From a checkpoint of a small transformer trained on Wikipedia.
Architecture: LayerNorm before each block, rotary positions, untied embeddings.
Training: a variant of Muon for these matrices, 5143 steps.
MLP neurons of a small language model. Each row is named by its layer, matrix (up: input weights; down: output weights) and neuron, and shows model dimensions 176-303. Each number is 128 + 32 x the weight over its row's rms, rounded and kept within 0 to 255. Numbers have three digits each.
After each neuron's rows, "fires in" lists the words (lower case) most often at its 100 highest values on Wikipedia text that the model never trained on.

L9.up1086:135117201081166118098080096058086078175151172166136165146046148102114111097076097147099156106137161213097148115083138088112149166111128089093147116086116141094114103132131119181136144119120074113126141150140101126170147112149124134074140110109144086121154180125167174135115112114098146150106058098184148167111102101140121087097136164139112120202113162123125202169087106103154117165147
L9.down1086:161113128095146116129099099141086108155181118090100131124173093128120135126161079176155138071142107113129120150082158114179161151143162144138153118143108175145100067153137152129093133112101150143104162133079093142169159107085165153142137087118118074119153119138132143133116069051127085154099133106145203138156146155076155079111118100144066077072172138114073195140087180126152134153154
fires in: "the"

L10.up432:125141164149149135146124155116154124103106086092193116119186156134061138143145079211101091111121157097142177125096139152133083087141130165131164103102140099074140150114186134129120219077170134111120130100192075096186167112138083169067173073138171152130137131098129105146125072131114134082097054105147139149141147167110075121142138145159140059147174111133130108183135160152150113156126
L10.down432:108136190141145088080179156130150106107138144099127103169130131170172098085129103148141173134203112133102126164164109110148072081155142154105113127096090117153141168174046128148139101061139169139197140189124100129149151128174087137165167155186151115109138165076108100113091086125149160090113141169124153133151144129103124105105141151137175096120183150127125079108074088133129135098143
fires in: "the", "s", "its"

L8.up974:106069172103107177153131150058129113185084162103190147039144178135120110129117151102088140117106153109140148137145107185121135128116158098149154105103164108083107098117105107118141171110124143137129126146119096043106094134136168124133135162114163099170143108151149087091143110106131161129084120128111122120118142095099066135120133139170140154148130148136154164098094200098106089157122
L8.down974:136076157106113136095178106073136139132128124146118151095123118100107099131236138096106114094106124170124121131116100141068163119096173154139136101150126125099112139121129136110128132082114171118145114135157106136163122127118145150138217181141156113192177188144104059153095133107117157189145131084094134074065185142142077173080149082120191118128144191093154138102116091149114172117074
fires in: "was", "is", "have", "has", "which", "had"

L10.up1157:095177130151074127134090114120097113137141163121126198155134127136057139124184133171119150133117102138111161138115163147156096135133116133092103110069093151110093187159101101149121187170198146140083150125131139111126153143150119166130191115138101139114151149159116118168117099126146119085131154109142124101167128154150147127106153084070157121108201105196124164131158075121145143141113
L10.down1157:214114105111197173130131095123164176152175112082100146145108094163177114107145138111141104092131150158108091104165109141084106192146149081158119115159121142174154079133121120112136137112093089110136124082133107100156144074125177087107107137123070120145095084065122144149102150146137142128155136144199070140136148122158088106202122101128122158113253109129171115094173098172126116154132
fires in: "a", "an", "the"

L5.up784:127124080120101111076090109091130108193088146127104145150150089193151100119114111161063146189102025133193052177100157103076175112175107084164070141144111176180112143097069158159079150158215136137197151139121142167137126095117077120136105074143187124092141115134075129071123141066166125164164117133105176170113198101142167197122165154151137088157133139076134125149116122214105181134102
L5.down784:150101158140144143139133048162062147065103092180095129063096138160133114168090125093071133106214135139153178154082106127121079207174201138121090131135087090162124098195112185086134109139074135181090199155118125148178108156130117163167120194149186162134136119137137066137146073181143106132109166088130128107068045161197099104088134148108105149120110084094145140154157120101087118121100
fires in: "in", "by", "at", "to", "as"

L7.up403:148126105139162161160152171121154126093171127119087131131148125162115149116157151109156160163192102113122080154115129185167157152181138152187112122131112107115112175086187091104178134076140137115118092135137131149056090110112099111177101067090073163127138147135179133087079125079150090136170127123152138104147176110124111150091080100170057102095078119124150172122147135211131149142155
L7.down403:115150111146147155108136129066111110139091146121154104112147105147123114110121147128134104149138121133117160099125121171188153149164095114169100114108107143124103114124099123178111126121208156113118121097109130155119152129152122093079073083116080121140183081157152134163075082164047160184073143083084134130171224151092149129118148174166149142068115137102058184177122094141137154141082
fires in: "it", "before", "then", "just", "and"

L7.up10:134107146140116186129154072117150153141121191123159071127095166122155073106146119112101096178169113168081090175108106083081163143125109130104111162117169115223091099196137133116123093139105101134159154061108137155112160140128157154127106148148152140116113149110082128121174150067102155101154086141131112120071093081160126106117121141119125081125115118120171106180102102106113086152151
L7.down10:121095079049163136124120071176082094088167111155111120167059092206124120131150161106119141053106158155235057042114151103169109133145120128132194153152107175112130094120082158128091168148093138173074084119130087140104147141171126111185121099147097082169121119142126120161091147093169141136108126090096150107095187153195151103110104097161101195141153101090112105072095139149085186118116
fires in: "of", "in", "throughout", "through"

L8.up1001:143097092102183168141107126180133119163108084093096164132116122137143130160130087110145168142150141100131143192113166111175160087195121075115119077123191124141061127135106112092152144170157119141112067129153093092096124101173094144155108157194133128175158104157152128082134127137163166111191130121179151105081153129121163173115136093184132115125133120076089078128135164136166118113109
L8.down1001:114117168143159150141083144067142100105143099094121105134142091120117064128125123165136161152151157142139160141155157110154136142089164178116111159103170097158088098120096094111103097147135163127156126121119127084046156112203121077125162120137085067216095173146141056102186168140139156106126173108175144114144221116168114108152151142039141116102202143145142144075129100155135135056093
fires in: "and", "years", "days", "were", "or", "people"

L5.up743:113155121113119162110167096112167132089153118113067172182098137111186122158087160181116096173158116117098132108105159191090104208150114122066093113114141116137110147168081067151145157100144105165123084109125134099104120102104149158156078139199146123143115255131104161084116145089188179099127132094148091094077131109118160157141147085160177171116171087121115135062178124111137125097111
L5.down743:138179102080096100077153082080185160115083139131122144131168156095162129092117145161142153121127090129147144107096113115159103169147138108140086133150146116200135121112089206149090105141119130144138122144137088136121143130188195100123144125170103089144174153111126132138125110153122147085101196126184131085154119145088162090108085139187130162102215106134155154164130110098193103164153
fires in: "an"

L7.up505:147149145116116121100163133181085131143128180131153126146143152121079118186115159066132082133141135121161167150152174138121109130156155168170130069116090067112109108113160104088135098122140082156117115100126148091126104110098145139140121193116144079152186168111095092136166134106158142168171140155122111133170176146109133094144135114067181116139086117114110147091133175178144118127117
L7.down505:175053123105127109116037176140168123173155119107161123146150132119127113144167126105133136100103091147123120093175085062157109140180153235117098127095121129133142197163104154090104132113094154107128117132097117122121142136140160094137106142157159083130136130126160119111141155172118160126171130084087166108161153140181123146178145080116161109137186118123084169077137123103098151122152
fires in: "was", "and", "is", "daughter", "wife"

L9.up227:100092112110081109176184111174109163095162056143119116077078107134110113108108144065173162176125164169154080162093127103081102169142075169135151120128117125111149088108170106135150162119180089120111127043151124158120148145062069076102136135083141090119114082097165128183122171141111156087148067196142063102081092102110081084151107083053143184118139116081177163169179098103105131148152
L9.down227:113105146103160144059160156103118096183140110136165137157077115112152088088127073127180170143135129135155129135133121080172182125207156187156143103113063126119134066195096101130108129147141110060132071107094142164140156117157060168117131141105095075126159132157131136190115117178130123082198058156109118163108131126080132137144116100179138122076190103139115153152168161076139093162066
fires in: "to", "of", "for", "assumed"

L9.up336:186142092132143151086194142093156092104116077098162122121160142141082163070093057155149120116119170162134123108082148113124097122116177155121111171081171094119141084113121067139172186105108153192114080030155150103111127097144136123073140117179083169134138090184138151108137126122128080120126161149072089171188088113172170081181186142163167103088188081164116102175094121098106146112129
L9.down336:111088152120120139085105149152167107178044096187114147126128083149157095153181162123099111089149122175073134143158118138112210151090134175143147174155062200109157151151082142165160146133071108108143122088144123102139114105119161091143138117173157128153166157097165159100095105127128118081134070141136144101120143131127115085047068117121114153143189148110117083180109096110122162097133
fires in: "the", "one", "all"

L10.up851:142076102155164180146143144160122165118136145136136154132180102063169088077146119166099173182138128150116171141110175124130109127176166154115122141094096147138100096103130099087157197118100186146112079141133154095078085139138182142098124163150190161141122161137045095097094152159165097062118114146127101083160082117092077134192118098063136102128194130106137194098164114126055132151161
L10.down851:122170099155113160115166095113141164147109171088122096164127128143139224101150132137095123161126128125141114097161137130152139159102130127099154142160129121121165128106149161144121134152067164127082108090136120124194157039136173144147121132152139155117137210135180145177125108137088128130164150138147123075113139108102145082113061114083133145158157089127147165134143083192126134148104
fires in: "a", "the", "and", "an", "s", "his"

L8.up419:110122114133132159080164063104048168121141144151154121091095074142123094129130160120139148188136102151140085125135125120125133134166142108134133121081137119121101116101168094113117139133111069126165078124106071120056150103130207136108199120148157177110165157121083116104089112068102110068122100118145107149079127133178075150068089151147117098108179152124082101183101149095139156132143
L8.down419:118144084063079179123124113115152149129166100148106110111134148143157135122210142168144119164140187108158097199194145112101144088161144127123154046176098094100162095131196167150140184143092122145129150144126167099110146095116139131139124130145108108140125097079150116104116105166132153102098159146220070100151073130123095127100097182114127111141191125112104079218141131172124157138137
fires in: "the", "during", "of", "in"

L5.up1054:062157156171122120113140054159148151157120108116114132134077126160072096056119088168142157106177143161148116095146161139128078115162101116166157111148111120149128154079085091103177136101124114152120156099209102091091166149110089015136111174102136140139163106169162144114111130082185078123113114168116114132134137154138162152127099115161069102153125112111119126152159121110141142104201
L5.down1054:181115095116077140113100083145134173127158139175184120159096140132126192078198135105159100136062103084115119159176122132143139116113116090179093108130122153074168133038093159107142080076131099142144056131091137143153095147129141148133138083095040149101159119183100146134123152105127145147134085137081152122169167116119141141131131130138084117151163154162112111143127208156142160190107
fires in: "of", "in", "near", "under", "on", "for"

L8.up1250:112097171170119135114212033167058106166089141106112110086099095088101129152098144123126139181117109195098134069140116116136120126139155121131156140132150196158188089149150162096131084151131118145096082096107139091116171111173088101112099131138117134160105118111130105111124171169147106172189168133101134126172131107153115102108136124084156134151110154136080115180113123133137158148147
L8.down1250:103127119090123106145131113108167134137120081147123159177099134133205167076152094137115141081125110063159150152176101126105109123147124087128183146131108181168149130098110135136148093166108161121109127161083134151126067134159206129158125119110179094130074095112119182102144125124139194108123068102176153178153126168128152145055148107161120134119160128108186100100116156059122108095126
fires in: "of", "american", "at", "for", "head", "as"

L7.up515:088149113137107190141057176129118101113128146109075088158147156155117098124115147139138130130129154124123111137133112137164112147171196118144148135056121091112096150079141117111127170110206131112066191100151115197135125090113094112190114074090117069081141155044170096188110107120101116137096112164130093126097114137124125166108094149169126124074176153183132059201100179149095110111118
L7.down515:159147121090125202125155154095140096095159201097134113139152152144124148068103150050114098153115149093172168154129148126158136126125115137154133109130124155109142071124113140204064133133157148158076153170175126155143147090105166139220111107135114107160118129126184125167127117117090201117112124130130126160100153167150160164139142107154143104136097095134161096099096191167146047131122
fires in: "of", "in", "by", "for", "eventually"

L7.up61:122102135113065167092056124159027123195081114135127191145185131095108170128167143086162128100099135159126134153132146129128070165119106116071136083129138082074136124134131136097148169132107136097130142141138133100102104137164130143192148168080159177156130104157068114123169107079205159179114158126084089100123167099171098131113068147084198107064160163073115146141128154131113135139072
L7.down61:166179118110071148158137128106158161135154104172115131129110177151090161133121154101161150114076123130170130124130155079112139150056101097180079163107167159184160094133117059117136152116091155104094148099118080132084121172068149152145073092089146119175152120174130193129142100106120131155180093134131170153085091147093143092144070131082089120125126131163165095174104100085146089142147
fires in: "on", "was", "is", "s"

L2.up732:177134130138139159149138119104162118086202103104116063117075187109123115171074134121150078104128164081128132122082141089143104143144187151164124129147174140070119102108130088103164181144164217072115164108097213125104121134137146157143161114151109161170098085139144096116130105096016201101153120130130134123165074136158113133156077094164146060185126161117133134134073128128115116132142
L2.down732:096168155139101108133126124117132071134152091124150168132129066169089095127168180165142108139162079158046151115149111133127131165117165080130129142158122126129149108117093161137146119174139105110119098154092114164119107115078234110131139129102065142095101161105189181086111159151096127128164132148132084090128161115088178115127184159171052086132119101131138104152122157106142093164130
fires in: "had", "have", "has", "would", "are", "did"

L8.up882:157079086113078125077105183129167100104124113097126158104203127101186071147143144151137135153115120127086109165087143104122148145104100122138122131102145075142091081117097141132135153136157164117112071134071107098143114097191181105161112158117148103155165168121133126080149149087172134179119120121048122129134149126134191186154140103201120129159187193139145124091120165134145112137121
L8.down882:156101155128147149110148092102137128168129122125082153155108111076160116123190219169143184087071086142126133130114168089115158114092167141116128147138116113158091081088118129090137191136136148119129173084161080117063153205139119170105103143073143155180149123165117170101121168074112120134128195121112107089105126111105109108057140113204148113164123176139133118102072132127167108084104
fires in: "was", "is", "are", "were", "not", "been"

L9.up295:097156132102134135177181064086086149114134091135102106103061160091098121141081209140125126118096141185117164162117168074110106102119139102137174111100116115127099108197120134116080159111120122122141152121125106173095122084083122122144130110124121105092136203163140183125141085119143100176177105132075135092147153121114137072102140142068066157131055118129146164165156167085116104088103
L9.down295:083175135081093144094085116145151104097103137109139142139136124129112119124101099183130177174093061099105173166168086118182139113129169137111114160072148104152088086158103151139201151120164123093160159163093147067100112110194186147110167158172102125125106093118113110057167127137025128123163165217124147161100132156115174124108119082120142123087142127135081088211064120127153169151205
fires in: "on", "in", "of", "for"

L8.up1026:133147088108112123173130090105134098146165106111161152115068181184163121076172089148129100135175178169182205034173136163139116139114129104069073111102096159087081106099103106118079152072108101081120115084177082102072162138118119100112134170153118160080075093147160121132105145127154123096113142168107095152125084130124099123142149135213118147175113127121162079167094164109129129098170
L8.down1026:117134101125157143075092139100117102180095093140150126145197066086139112128109133116119112134174082162135112182175148103078133071090168125161125117139100142143115096165111150104159093128077122140168126148153152150110104134151142133130178135151190119093108154140146147073144124124066044135090114162130116168164159176154113124157146146108171129120140129133144163080133111111136126130175
fires in: "the", "those", "other", "a", "of"

L7.up363:185112161056114101143092134162112071085149157133069164151177086116067145147122105197162109218161099122116163199084141121092157098156130145079131113078125136141124100159154125168112126114176110072144137123091137192117119134136121176126146117155170114146140149140108105099099156141097158079099167146141127081154129155167151137114072110140106134151132098168147116107160097134093121151171
L7.down363:171181186089155139165112132050154118115165113118053152184128141129155124133133197111169135124210116175071164144139123139140153128103154138118173139159089107123112148199168126141126125135135157158085131200114116117117126098144158159131113183158090134112130125048118109149057080142179149121129112151141079110148120101122092098122118118149091119161204074105099072144107084071132133135061
fires in: "major", "a", "of", "several", "main", "numerous"

L9.up913:143125142146114133134142067112176100173125117103105135165172116110133118069137155172145124115181098151171125131125202083148165118134147139137091171149134087117116097070170053118177115112148167115162119116111084104094145094188159118154129093147126158130164162160095153120093154143154145112164175108218105206194108155173153107152171098116081074134189068091113157155181110148081147134141
L9.down913:155113101113127111125176149102169127150090103044121106153161131126076122161076118137147052114129134092150101113140120185141159131115094126135097118082145110149121127112107107102131118211083156160120135147175156090141155108131180126107131131152134134137141132128101094110103111119129102118191113150165125130134201125150179100168121148112092106150196120150143132120149141105150132118112
fires in: "the", "a", "other", "two"

L10.up519:145175166104178107123078195117138102146103088149154119132099158121142071101173158120179167137099131133150140197138155204122112154095128083094125148107087081158122085137122153119130087145076094117131104157157105080138110080130103179104128053109139173089164107130099168116099112129125105145095061102174080123060134163109135157133043175087147107091129122105131138185131124136189170166143
L10.down519:165076142173128064134099127153111140094213190143194132159073103118138137132048130094125107144164173122120124150023130104107147178143111110127129122108114156094090114090093131111100121207095150143105178110155131049185232135109096105077095116095111087125097119202139184130162187058122144212102140122100128062142148118148142127077147094079133096147082124108106096196096133148114156132153
fires in: "the", "south", "north", "west", "clay"

L7.up1196:142139083056108126129145151115161151177115133149094087087091102151124115147190155153137160161142134153178140098075135097129118141148148165130181123135098144146130097173112126144149130131161120123157105121116140113179103083091135228150117097143175169098101132120111118105084134110135184142131144120114124151166145089151153119140143191068212156146079133152110084121146143160143125203125
L7.down1196:086100146155114151137094145100215147120106135088124117131121108158139141185097089132132179119152096141159123127105120112141188129109114129111137153172190147114135131097134063082170162155107149094156096103142152134132087106172163130152090126153141106098077199143171204110118042149157213085156082161102107152119125081135077128123138078101081100090138082047172170101147115112078101125118
fires in: "in", "to", "by", "after"

L5.up1204:112123082128166108160184164141165142158111127174148205141146122117122189148161151059101158188098116189094098116124196089173146148096107098109071149142106031132088116078067173135150156127130138146158117129199179121128151165128100092116183098174161139147138151165138170155138149092151143117120121098115106150081125121112087156171117119100128075133169131104114118191088167123111147147157
L5.down1204:194154086105094092134144142105186176135000146137123180173078153104115101098153134109152145104057150170154138100130097163102180116140121124083110124149122130105133139128123126113136141101120110179109101110163131140131117026106136152130094161170152145114112137064076199108156113141115140096089142113136149133161097147127070152123139154167073114121152111124130089167071155125141135190162
fires in: "such", "named", "called", "like"

L7.up258:091161125150180146136198076112093098139086153132148136160103136198174086076089163150159131145156133177081117144133109152189118091128151128156125185083144140126059136146090182177165067084146145114185146145144111117121124128111156085113152157144115152128129131124080132067153118126127041092171117110116119099157119124144147111137127150109179151131172133142102108167140117128152127146124
L7.down258:171123119137103144113099125132169081160132093154150128125145128129122104155147140103146087118110125088202155098167114151120140109107112176145092104119090159160164121136145136063109076147041104139086104117112142128167133127168135137166084091127191118111177071098159147173132185155122124157099120160167170135153112131147130116184113111124078186116195124162153106173097140097093119154125
fires in: "a", "of", "other", "the"

L2.up1148:199091089110187145173118142108100184141174111058075147188167142170091123109124094181178112180070122137169106112137123102188157152171180109123151130183149132129104119149177144139108159101183130060176167132087162130111145142134103099167134114139074121117077088171071135126138162155121120124103099154069125096108120137159136123094158111199171147136108148063130112186160090092132128168130
L2.down1148:115058191119129181071124156089142085117174139084118112142163200082106095110082102146159113154097152120154132094139101118118159131144134113101123124188135131098173154167119169160058144105147143142163160158094126139142133092081114114123115156145096147155155126131110087133091167077066123177142107097128080086152109105145114066123164134210113165171095206121124131189140077096154140132137
fires in: "but", "however", "much"

L2.up817:089164098080175130113156101096123108100098138134141126140106134128167096122112153145158163136113099166152102173121198123169161123157178152069149130182131096095109118116243098115118092147109127095099134192150159129115160177120120228095122164130227131140162110103111091116172137177111108146197093112162149118088068133126143126110073121153161081144160137116075104125069080166120158146138
L2.down817:091102136075146147173130072111146126111121144163118114170145109185176094142098137109185114127180188138136120079156115111139096105118102135112185120106115082156171118115096124138175127127182144111185098113061149108152151112130137087161109123217109156127124142121155118156170140096151171116061129154094113144117133110144155161158087116165136179136134176074086122114132140088187114159142
fires in: "and", "of", "two", "first", "death", "age"

L10.up726:098135181114202169149085173134144117131121119131096213185166200126113130125096188117180105132136165149141168129123182114132127150136131118089104099144110158081122076105122085151153137179113129080116135159187119150111112143120151119150118137128150128094228123130116112095104119146122171196110101082154126142170176124104137124093080130099234125095107168124111130097112097145091064139163
L10.down726:187127151136140139085160129149176156203058127155130137141158123113096056165166064063087118124105182136123093124125114115107126151090115068136118121194097172167150142129194140102122114139159106150109127131071105184123156079112138144118146168144152116136161162113121173103128079117111145125127142084078118135072166105207115180106149137176172149131074132143135088089116144139142129114097
fires in: "is", "was", "and", "or", "be", "are"

L7.up976:106068118133144087133140163167152179076153149102121068099110095093103108051150131157168124145116068199146143133127138148178139126154098175089156097105159138079101101144160096127125090105109139120174170085112129174142093164170097104121110128213092112102119147182179063119118191126151098086123142111059142108118201113081114126172115123190088130132136095067092138147126114161142103119116
L7.down976:107189151118144169131193179150103065143113192139117095129116167130171116082115124130132127159184111104111151155189102129180175167151123121083181126122147193114156155158083156092152130134111122083137098103172112141115104154149165112165187129118108121081089144154136164145115147121126181077123138156082115127163095145093159123129100201170103153106045111170133138105072066108136117142091
fires in: "has", "for", "also", "lost", "in", "made"

L2.up807:163139098097086072182139158077072117099133099117187104150117142139128153090195109104110195170097173135095094134154128115128125128098084114135137125117149079120146075106133138127176137115085128151097112099186146176140056119090085160126134114137144110114181154117167124126138142148134097159108120136105111131120151100152096134168104139137119083123062147111181148102094189093083090115154
L2.down807:153178102145087054097157136085103129155085120143169113145136155148081130127151157177187128129120084124116114107077098128116134080098125144100122120185130079156126113145107137153159164147113160141084140151155120133134111125100113149179073139158143106150130161154114147095159091103089134158095105140127121122152114200153164164150129165110132108151150188149109112166036152135150091179163
fires in: "known", "named", "called", "renamed", "titled"

L2.up1029:115105081131150102151211126029174192192121165096130153046137123128118118095146133124166118205045096177180181158093170115110143130156056105176152137098172063094170067154087111138157120137169136131110163101178127171090133158097158100160152142084112112143113123132169103127123114177156081120120115208082104109105134114179107123086118084152177079140110179154147156174101147158133145133116
L2.down1029:122097132151142239090151145151112113097225113152062077096131159084164147170163093155088104071128159150118181094086153167111123095182142106104126166121138127080108117138138156136094142129088118086091142097136188122082140160084116151084167154187141101089148071115133124107085088132143190063131134051085160145154103110111123167061138132149144146168181107147117135168122098132144095052136
fires in: "of", "shown", "to", "showing", "shows"

L8.up694:129113108143170181194121105153155128146164111072133160122113150072180149161141110185087085163139098137157170125145163132182167126211202113162107090149111213183160157100163093167156195103163184085114138129151116102124142103132152079097061088110112080167106092151163130140080122120139100048121066084131150151077106103114183081117117100174189122145140174173098106128171154125193123115126
L8.down694:130088147126114129188139123137120042118141124155148121122151079129187121119120186118147143151102153144153101134140142104167138131179123156193123098151154085144169059147107051114125097097109118143029164137117144145101198126066124126169141141123130108174143100058138157178085173116084170125094125142116188110128150106130124155135072105177130151140154177096107084123108144025102078105135
fires in: "and", "or", "but"

L2.up677:111151112112136059094150086080116159113171048089208105061137096115146131169138152131115093175103140129091151110182200195084114121136148147170092150149147106117127073095081132073181114181160152109099079115076161102173107109103161105162176138122193171122138132124145130109125102113129086177177090148105101124173182119140128150113135114156108131124104191115135121162106181132112094121118
L2.down677:115100219104102107102180182108163086100180093139128125112158084069084126126165098136187167157127184098138117168142095189108148182093084144070192126169150166129159120099096142057099130054161166061159112149123109150146085150085164132128144130132170107100128120169082106107151089083126151118129134169109193093147152111120173130125097120167073130181093049090090142100129148142148165146134
fires in: "has", "had", "have", "does", "are", "is"

L8.up956:079133123083161143144188077102107169134077139150160173180043118180123116135116139076137104149093098214122126167176182097194124127090131090114155106137142119154110137103094126157094088040103146188158066113166099113125137165115146103156145089098125147163157137134133138143151126138172109112129093178136115121075141039124129125116153131078107107090109090191137139174143126119081157112165
L8.down956:106144196163154094115142075132162139158089151166108187111113130137114163098088097126123147140170152071158102198166149078173114138118129165124124130183129108125099144122136153066158114111092132103185130164166102112159136134168115126137132109114039092146141060067180182131131117117100121151152146147108139117084181068092096123088135047123138162103134150149136134254101229109154147109172
fires in: "in", "on"

L8.up1175:080113127158164103103122102151113076142156133083184150157082086147131119137136150083163127074204155114105156099105156106109112102132076114144149154130128129086146052140139092107128087142197152139101077148169137145135184178095090097183101142126110116180094094123081164131115108084135135050192072144129139114127135109175102184169157175110109095069138099139135125161106118125135145156135
L8.down1175:107082090108105130103154133103158089094095103122128176149171142102122135134114119124081127130173166120127102134132083116033132165142121166118170108124106131146131123112132093158101082115126123134115185105129148151190108122071128160158132183112127114084157133146200112133148115131122208114155110170106112139109111110102156112145137115142041129092096122148129129126111131111141139149134
fires in: "in", "to", "began", "given", "for"

L8.up716:088093073124140065170151197138137050077145187109094083134099102135088176122157139160152137158124147138132114071094133113106076125182143113085146122112149146128150092147108128137180103106144152142119159092128087156106076162160085057192120153121159111089093131124110129094082134098173089079145077160127126094066127166168162127178142144116177131105169130205135101177154127153171141192143
L8.down716:091121113117090105114145114127146147145114089115090164137098189076131159095064135112170098107078133114109162134121115135078127115178136192173154096086101087155132148137135151113149087115090154070171116115176121172116077112164124113172162120085113101150117136142126089106141146068094135128123070186129101130170147134135179156100124097140112127149136054101147110159151164169116127146120
fires in: "of", "for", "in", "year", "on"

L7.up412:127088168187128139153175083165110117125107144119083156106132127112075145115159130107126122144188168173052110073096122155136103135183171115132113128143166075172126104112137156127120104155111106153150105123125081138131154096092056087131151142087094140112166132083125104112098149164145049136182123210146137146119168177189104109073086127127080163151157132166120146144175146143110125167161
L7.down412:134113100120137152137155087087136139053082112135100121136147150146118163140081140123093140151123135186133130178191112111169121125144033195124137117137062111151123165093129132112087142213142136140107130175056116124100132135120148061181091091159137167139070115149104169099137121106125112131098160189135160092156129122148119099143170089120151152161097151097120078141079164111082162082202
fires in: "with", "of", "in", "for", "at"

L8.up1187:117110158154171099082105097141101104173186093121188146125146153081102169100106116142157128113089153135168131119113155132112172125106123076130124115092147122074121094121119103126164125124124131171135160121176104096117108164174142157179138186127131124095143087148060090057102066063155156156180067188146105074159184083099099097083153079181120108140114141129168115148127123098116084137138
L8.down1187:179119089118088112055100113072129108077132127099155100113107126106149159106170111129173172150121144082178077157114108103068081084147143202148152145124106128127117168153116156146129148081095186093110086162118149179129111134127165038148109098137137107165143141123143088128141153108108143130091093172099105154122088128134124127096102133106154193169086109126131147149098118089137130127161
fires in: "is", "of", "was", "are", "by", "for"

L2.up1265:170071116091106146104112121095092151123155123113099182144056157168063100091149138094110096173121146100154137128136113132169182133166170105141137143153118102125165120091141141070158126101192119086211141102220128149092132124158131153144149068130052123103125155143106141125081164213152115142116101100089058089142153128053159148114191081201132138225106139131111119146150145183150151126176
L2.down1265:108045121150171149105172190103123134145127152164102124131134172079129117089130155115140146084112130147155112120160095121134143146106099118140096102128158082081156102141116137141096139102128120070124200118117049158120182099057172108168054142149101103148151112153182132113060153201156133135109104126173113091138131116079140081123159153204113103160091155077137159137056116092141113147126
fires in: "but", "however", "very", "although", "though"

L10.up460:105116064201155045099130136078184104111149146110140128139129154103115125135124111094142119156142138204099100112151096140107135132119095129151179121172110162151106114121061128150152160123134165153107060113164152089144163136126085066208083103154193147128119105110148113104086180136132079123130044178116102137115130140117152060130093145121120139152137134174151101125203119117124152182092
L10.down460:096141119186161092087176163086147172093133126118082169207164106081074098131121193126104137097169111179135098131159092093166152166159136131112146096102143074061160144106151135088152123146196143163123112116137108149170166115142139166179067165128138143124139134164136129126148151131105178147118131144110188120095127166141094102080101128191082131126111069179145163107127169155097076096086
fires in: "is", "signed", "on", "of", "was", "in"

L5.up932:094139121114182142181177164064130164150122108121094119144118128100128123174171113113180119149135064153160132150110122178127142147169103101188096145149153198138140102153107130132146183101200128140127115148108104056107135139115104071115138142122100099114089097101151113164092134090147139168078160134113131161131111124151098089076097076164092107176120116143125165115160120156102176181126
L5.down932:145106120163114123149156112125113175188180126131170131172102144140172187158096214125111097135099145131153144084183124086095147155149087088131113103148120063129164168132169154126129061172143208104113120149165113133099163094156123068143138154093111138108153094058116212071161119113121133129171117090150144148127081101135144163137055131096182165221085138153088142089141128109179135137130
fires in: "and", "appointed", "møller"

L5.up923:165162127154144145143099134134131164137134143107094180150152121091105162117128089060180117127133094101127107095129136208177127160146155143187097122078124125117129143098168114172090111120161170125096165177184146111144106125110062187145131082122093153109124129072183122141132104150097154163125062161192109063161186095121163123129129083105147105126072160167139125134087083133137147170142
L5.down923:116109114144172184115143108147142130146107133095055179139150148069115152162148150166163098133115106175166127159141091163166109144117090084100162155063074103132139210137098105071078120167110129118109234081155046144117124133109157142138122169135075042164132085161141083063094134152103137138080135157109103124073180168095185155100121152118158156136148114129141165146117131112139110162097
fires in: "and", "but", "before", "skyscraper"